Part of a small language model's weights: 4 heads of 64 (1 for keys and values).
MLP neurons of a small language model. Each row is named by its layer, matrix (gate and up: input weights) and neuron, and shows model dimensions 48-175. Each number is 128 + 24 x the weight over its row's rms, rounded and kept within 0 to 255. Numbers have three digits each. A neuron's up and down rows have the sign that makes its largest values positive.
A block is one neuron, or neurons of one layer that tend to fire together. After each block is what it responds to, as a language model described it from the Wikipedia text at the highest values.

L2.gate279:111120117118105083157142159158136099088129150141150113089142106139135099156119172106135118173107104104109151125070136086150158131137162133113167173117143114125128129133160162118122098138081141103093135122138161120145102123078124121075095087114160136126140121099085144111131121165118090133168162113144174130085064104145107127096119106131137107139116137112107126110106087115149093097113
L2.up279:150122120108100087156151129122143105087124139147158100095137117142134127171117190118126126193112146100121145113108114122174165124163160133135154185130157109145133109142170155121139111145093134098111135093127177114126104096084135124086098105112159124142135114082111128139159127112133106148159135142140147116067077117157143093111132100141160110134121154109139136126124123126151089101125
Word piece after initial D/R

L5.gate104:164163149164119160120117150175130132185131120126148107119103136090169114108095129152134121137123136146133153122143110152147142143159133126135125129100113164134133128175181125123139145162091156151162106128136131144124129127141130151126171066136099101116149115167125100153133146127132102109131165120115157130128132178129129097147070122112106110141153136106102126160088131093170129120179
L5.up104:145110116111156109156121137135127119108131121088145155117125104146168140122140131142134113111125136123134100127100123128094105130155095140160099158123131111162146088150129146133158130130095145122138126126128148155128099086119097142066151113132113154122159147110098122148129078111139117077169119113127145148140083115122131113139119114115135145119167125135112131117155093081175143123104
L5.gate111:179119164127127121148099088098122138126113162119119149124164137182166106100138106093149136099109098120151141162145148144111145133131119089114168118160120123144080090158105159094102106158164146087139140170113150119092144132135096108173096157152141144140117158079138135053142132119194138157136156111128126116126112120100124082181109142096090146140121178121138144123132135145160139133132
L5.up111:122134104110117193135073137155148116119107118104111100135173167083146127107145120134126141152172075116111108132107126117137109123116115132120123108104090137087151140123118044088123148128152139108133087098092128127103126151112166125141109117118162132168129125108132128179110121120119161160144147128121131142094079147126132098114105147075141114129102154141115108100105109099143104084137
L5.gate136:171112129134090161108108114102137164115104115146142149096133155112090121113132108149099136145135103150149115166142141113146113106104132096169171143116109138137135143103112136143121151173147179088108126128131135124162093128133144148131130145151131150157154145086101127106091128125183136131123099069111146161129131080119109106137091109093123101106123149144152097164115109110119101125112
L5.up136:118131122074103112159107072098135152113103143148144141131103112140139128140145157174111111090074112136133149154072163135129172088114088099159131141111170106135129146147147140170114107123192138112150109103150183137123140154133153158113100120086119125125168118119146129181134098152137088123125099151100115130105186122109110140146125136102137175117133145144129125159137069119094148124107
L5.gate268:176141112140086128141087127126155107113112128126121152135118156160139123128121116131137159103137101172148126116143134190142144176119130160117125095129104120126167154133166156105082143119167117082135131125136125113146117079147140135136125115115133119136153123144139143108115159111127136151122102157145114121095116133118105104068144085140119163140096096108159145131104137105111093182114
L5.up268:091119159107116130102106110136109117139124152106104117128150191077150140070116076106133146133154154169155137117121122162145156113109165120112145185105121130139166187131106107116125139123142138157085151128155118120105164083157102069081091106113148065108137103122141128109127142143138122118138179115154124102146108116134125130137119098143127118128090126162110137096157161133139106124130
L5.gate270:152134152146115099091110175106123172102116136109181112089114107105141119139091145132136152108107106124098119125105143103160147096099111108153136144114138127134097165115153108163121145165148109113148122128124150142138090094138151138142173120063146157136143158122134136153132161151131114099129120119088102156094093128170161109156082116123128142119133144114147189109080116136150141163162
L5.up270:173146109128171133158137154119087099145144141124149089143118139164125101120134118126141117090127160122123152134147191129087127116140128125139108148110155135160144126124102104103098111175123101091157121110126143098137114175118099124160136124114194096152135106114132147164148105144130107124177148134188094149134137136133117117125143205117122130156144131133151095142090133180136144157131
L5.gate295:116124177105132174106114156104111154117125145087147110138110143116149127142123113130125077120111130184118131146147117152130131115129094094186131087160130163122125183133139112120096129119144118127088106103061149084101143114184116111115079126155149122164157122133187140095118137103128083152097108138102125138145095093139074144143141131153087142132169094123108152158104141116137131102138
L5.up295:084081118124114134161111109140141116149124123170142109169126133130143175097144147132095164066180145166149123120090121096117122116114175134089195126149135134119175145091136132141152144119091096105116123134166133083144141148124122152149097157111125138130138138114159117136134109122142140129124127163090145137092123128088114110100110120147159150104108136091190133148119134163130118135140
L5.gate322:137154114129105151161123148105152098142125140148124116127122125140165125116175112158132131120119162155177148135148127099142172130158137167180118124133151143152149089181149133098121120130149111126085097144163116116099101134174105132139130136121093110126134056137110132122147155139134092126163137123101130133088149142092130146149110106172116132136124145075109111144163108135140149109131
L5.up322:126094079119131136147147136106191115111090175129097137110142167129099130093131096128156119077158130108104105100131128120101124140107137131077176103155118158147108160123087111101158083098091085131137146156151131173117126120080124178123122125116138183140148133109117134181157125126130141110150113108157122124107165117113116108156142104119186062104133165155156096150128099125112120107153
L5.gate544:123153162112131128152100174101150114133106135089161088139110113122163089131117099139147097111134134140119109127153132160164156109153128097141158124127149127121117131112145121111120114111140145124145132178100128124051104125120099161112145099121108124128135123163132131077144096128129123105106150166147171120113122139076119143152111181148144098143140156141136075123118120129112166141132
L5.up544:125118120152118136138151124145088157176127141104119128144159104115116129126146117184130152050141134094071120110112167125152118155121150098116110122120155070140102121098154134118112164095117107110124118087114124125126102120123166118104114200144117108148098109122147104092142151141117077156115168136101117142115153143190110142154104128110113141110155142134096138161116152111075135136150
L5.gate563:152095101152131148129071094142167117119098151082127141115139149125106125113123139171124090134132116100165153154127074158092112101135072148151155141112119166148107099164170132108110128132149168116126123107190123135105117120146122087117127140088126138116108115160137143153114111112073084135132115122124117116109121117166142088161114127121120125104106107135139142158137173116145145130126
L5.up563:165154112122113137144097131133114135130166163132159156102115132108136112097153108145169111086128143145109108115126141122113109098092151133109129124125206108137128090129108133121080120162157103113112114108142139139124087178139132128135093141172117131108177151135133098098111163144105110091112147105098092089134166112132150133182159072167116163123142117134141153167121129076159143108100
L5.gate597:118149112113152143126124085156085070123163156064144123159129102134103122137154142151126145078124130110139149102122130116103148103106108095154166145177095113126129150151082120125111105153109146127108102131170130163126137142100129092090146169116138138084149073129089155075114155130146137136108179142132105111152127132127124124137142127157128088114134106106141116151110119096100151166143
L5.up597:134126140146109114146112104125155103088144162124107126072154163132096168092127127107194140119161148130136123162153125094121156089132116124123149169122117078132110155128138102135112119130123157165137136099125144105112142109175124107161112150081130134074101104119110129181153128114109079123174118182131122155120128122152115117142145171143101085163167137160123112165093122136098175072137
L5.gate624:119176164095129105113154087161113147168116153131100131121137102122115148114090099122086112095191132123117134143146131117134141120126104108159104173130090145179116158116159155119133147095102123123102105085142156141118103135068124111149102097103120133137122154105124116136141134136136106130086177107093138125122133127116141139135087088126102158130119175136133123120164145145106166177140
L5.up624:125142143061126132090120105128134152154124128112157122139160135131124157090151159133121122161136125168121128104120088068123133132119118104145120106139118100088121161134141115115107159120131124100145081113088139146156097109146062120104142146118175114138112135099142174132149121099124131150127142173133126137126101171156147122088115128108115106107084173123104118105138154128143134174169
L5.gate651:170137151126109105140116123095154113122151158074109167171141139131151163120180125186135127091075159137127147124101149079086077143118141112157128137117122140140155110141132148135140141101116149171104117133162141143115093102134148113107078138138128138132136118120104151110124150090119142105113089134140105135126108100107134130140140148122122160108145126131124126106115129114158165150114
L5.up651:145162142133128156133116100126176133129105169138139181164140142133141120130159184175119129132087148096073115102098170126116081147102146125130120081098143135135126091120117115123145116104086113158118136087093136129088103117155184085127093120136109153145138122140100142136130160114100165125133113101123107143105127083108109088166089137143126149128134099125140084095146129134100131135117
L5.gate702:138126117163153138111096144112119120153120149145118085138166147130129122100117114159078160104131120106069146146133138141177133116141090122115165130134127091158129106132127124115101106123115121085128162126148108151096139136164110152132147143112159129143187145138142206164171150122151143127089127122108124150152171109137109132121180124158084099101164167140144162068170153150145149116140
L5.up702:140137114160130158129130162101102132145117147098144096139136115140149153140139082112129119105116132128084114129143141138120106176190128123127124121114135139121119119086125152118147137149126171141095113187148083130121135149120141134124117091148092138142133132153101128169176108129119135102138151112151119154119121153161120130143161111143133140094116110084183132142137143084139145139159
L5.gate704:128097141107066147106116145180146100105130128158122155122102139139124117097134121184126124095130110120149161130088155142121111111127122142125116102149150129130141176144155094105101125137116132125127122137135123118124162137127130094116122135204124161129124104122082163188131138130183147160122107134101140055165123113068100123179116133120115105134146109174098107128148133149107125130094
L5.up704:085136171162119100123097118131145126129086165113118128081153148109160124151101147148151120127164146091151101178115152127140093097102139153126110094128134110151166134136164102098111148120129159137106136120148188097167125076146135110111105121126137109116136124112127124164118134115127105135104113121136130110089105142139106121164126164114138120135098083145096100154131107166161109092112
L5.gate805:081137107130137156151119105125145122154130139124148134127108118105129184152143147180062111087123126115128145110142107103101164117108130089093125112127155157128074129149119149122137158143129105113106104155097117138096081185164097129150083129107122089134162137149132135111135131125168134097137133131082104157128095094159115072161111140099103106129153102129132116141145134127133124113147
L5.up805:111111074143110121164153136153138190100144151160129151120101123126150103124136115156155121103110165141138130108171126110147190101120093089112114137120149139152135152153075163131148095157165145137129122147120107162133122122153161137110124148106162111120140147120133102171124119133115140131134100128128136133122149142125131165146099125111115100121118128088131102178121133155138176134118
L5.gate871:150129133146127109109148125127145132114094158110130141058132111096115167108148152163103156140146131142068116151096118105133124132115136106148092138137088143108123140129150111072105143130098127100118082147139125112156071142156120093164130151132177188134146094109122113121140134089154070112155117118155084168095102110125143136088130153124127114127121137152131134122111163127105135087168
L5.up871:101130132132151108111117100128144139088109119125103109113133102103134195110171137133124117126107110124131139127134162137103139090140114152160123087156135193069177075135116129126103126170099155145124126164105095176131135112127110102117148161122127182168134137142149125181126179128158109145147124112113094120097151146138128133103133096132095122141111149152104114113125161130129161150153
Mid-word "it" fragment

L3.gate192:130167119131145150154105097091102153121084103093125166145115170124165131093115119132107128128123141111134137134131137143099142129107082153136133114141185127129104166151111145080156119160130143092106101132134148135123130149094163144168133119080163171131142101119116159144131087102112148141131117153133106110200112130140143094088135104167104139135135136095122117185113089115131121080124
L3.up192:112097173150126165159105060175113135139120092141131131163109145150108124137124085142127118152128155125123154179108132105141132078150122101139147110144114128136151108140171082121180129150133112132130108137101136165138147138168142161143110140104085147186122158147111135116119176121127087142126097167170163090127135122109094118109138109109140111143118142119109082130138100151123140128145
L3.gate390:158086114101108138101150138127119134133055070135096121160226096140126097154111144100092135121115175124142145136115086124123099116151103120093170131128133126086148108103128166177127136120154163149142146140132153158108109125148098107145170156135148137101124101124138147121136139178120123131129136150122155121127101184112147124160163127103065131073095124154151135123139165120164104081160
L3.up390:128130155126123105142101135117108097137184153129171162155114169100122127131132102118150122160111144136169122144125118118118119093115132115153110108103170136134144132126093097124125152153143148125149148120136122135148100184123088105164122132122150094130126138127122091123142086174159119119135138128094160132107120156112141120107148149157184138134118054130089152140150113165134125155148
L3.gate518:135147097134096140063133129136188127127115133119134129140159116141108115127164150105125134128133138086136148113120143125177138128140116149100115142118073146092093097173139128128129152161136140121146114141118110110115113114154137134147094139155106168072134141186102125160133142147142143111145121116111145150123128134137140142164083135120157100109138109113097126143106138151157164111136
L3.up518:135162095120116111077141110117157130169122152114149125113168112129118130123160136109144150150139142145136152121094132115163136124158166125100135139116112121091128117114134119131146103148129136137135139149139133158109155149142119163152162128121142122103095130164112123079092154160129127152159126131111134136126134139148115149165124147096140149069101109122144095131154160105181152130157
L3.gate864:125141089089126140147142114115088135089113129153103099160123119110170162105133115099123097099131093190130093102112117140137119135138135088123169149093109128095134094144109188154146110133155126094118105140111121155137131154123126151137138129147102095137082106130163113127117100151113108127115156125144144120133120147105107159113149115146099119109119179167083159126107131156111161089143
L3.up864:124089146132085142129121129194151138074109136126174144093150133130161080123099093160131125118098107135150152134153138137152125148149106136151137131096110111150149149133122152110135135098155148136115133111142128154119132137091136178207159139111164123137123113107128100118124162144109157085178126150113109142114137135127103109104146116125132116163089123146117140124195150154159120186138
Section-start newlines, mid-word pieces

L3.gate145:142160148124144148147125153095126112141141134145125137131119126123146193148125116159132134112157056148104114098105114152132120113140093111124150149147141099110100100144110131138103141157131201109120154136167161168117129147162114176118166116122132123093113121153066085114124112089141097140115119121093099125123126117084117118138144138126094153100152117108163131134117149133110085157158
L3.up145:147146122135146118115077076135089097120097112106142107128131130121122145178139126140138124114093111104143129123118088159133132089167087151142100154087155107124090132138123151148142104161148094097092148123117116112134122130119084141096083113142145102109116101159136124105134113149119121121101143136099125129119154129092118133166126127067138161158169123151145112134207118166162099124141
L3.gate573:113123081115116138123122138133144098066146136096156103114143143061157154080108111091147102151123088103101124127129123125100192141127121141117096139158140157080109135095128128150085161164108130106118134144127168099163128139109097114089119134112130071116174118182147109133131099125172135137118125098143178070149117120100120107164139095125091153103136146153108150139115112124117137098153
L3.up573:130125136133113150111139109084136127134117134152157141182130146079098160171172146150158159151128146160127139136131125111156062148124163126139161194130104108110127157113137135129104126119120147118116149121117136182119129156102115123175161083087100173131123155101145110133130116149165122139139113135096129172109143091124101143165107152122112135160106111145091105169164095163160128140180
L3.gate748:094138130119133130121098111117118107128097125148117111122142108128138088118143153156145123106144130117092106086166148135114115119126117157180150136148121129163091126112137185156149156124140111158077163159144134123155136117140089126124115127105110165117149128127097172102107129137143139110170157083108154118123123127101130118148161112091119160148140136057112171129098127125058159138142
L3.up748:101150135112145130105114111125107120141100122158128119123137129104131088126155134163123126105145116122082130084163135125134115107135142147178154140145110115157088123117136177154144165110138128139126137159140135124150119127139109135130130128101098155123150139121124188089099122141149143104171163091106154129118118130103114095158176112088132186139153133060128155129115118118062166139164
L3.gate808:100100155135137135089135122121129152145131169118134105131161084106125127125120110105164078155131117129057137107137117096125160082163122145145113149089117116118090124142147146127148102137127086105083158175115139126183113131122111162128104158099108103113103099136124128072131099149144137169134112140112121151153119108125126164101165170133109144085098149116140117115163108120112103177098
L3.up808:176118155149152160103146137142150130140101105094174158123143135171121154146116156141119084113138114147133117135128123143120133157115120100116145118154168140129108119155178126128150113116181131154120147156104131162092155153172114209108121130094111116101119094111148180106128123126164161124135140136157134089112113123082134140095124137114090133165108105096120136106123069104130148078159
Mid-word continuation fragments

L2.gate317:136106134116122122158123141105124182083073172082148161093128129134117133085144116111140153129146123130108104126124129100160125098146142077132123101098114128139135160134141144157130138110084117152126174122109136147170122139119078159101109149092154146137170087127110141090156128131102100126116125059124143094163142120109109093128105145121105143125137160103131127101131091130111095132177
L2.up317:128132121094158128158134171102123147075134158105119156122136129110131109089133098132111098124119139139128093109145127136132147096145147088112119106106100124143121109133084127161138125135085123112092128132126123141132152148149095153097124156145144136144127107144117126149136140106130103138148165084108132112134104135117101100132150112123127140133145142117149144125149118124114079134173
Mid-word fragment after split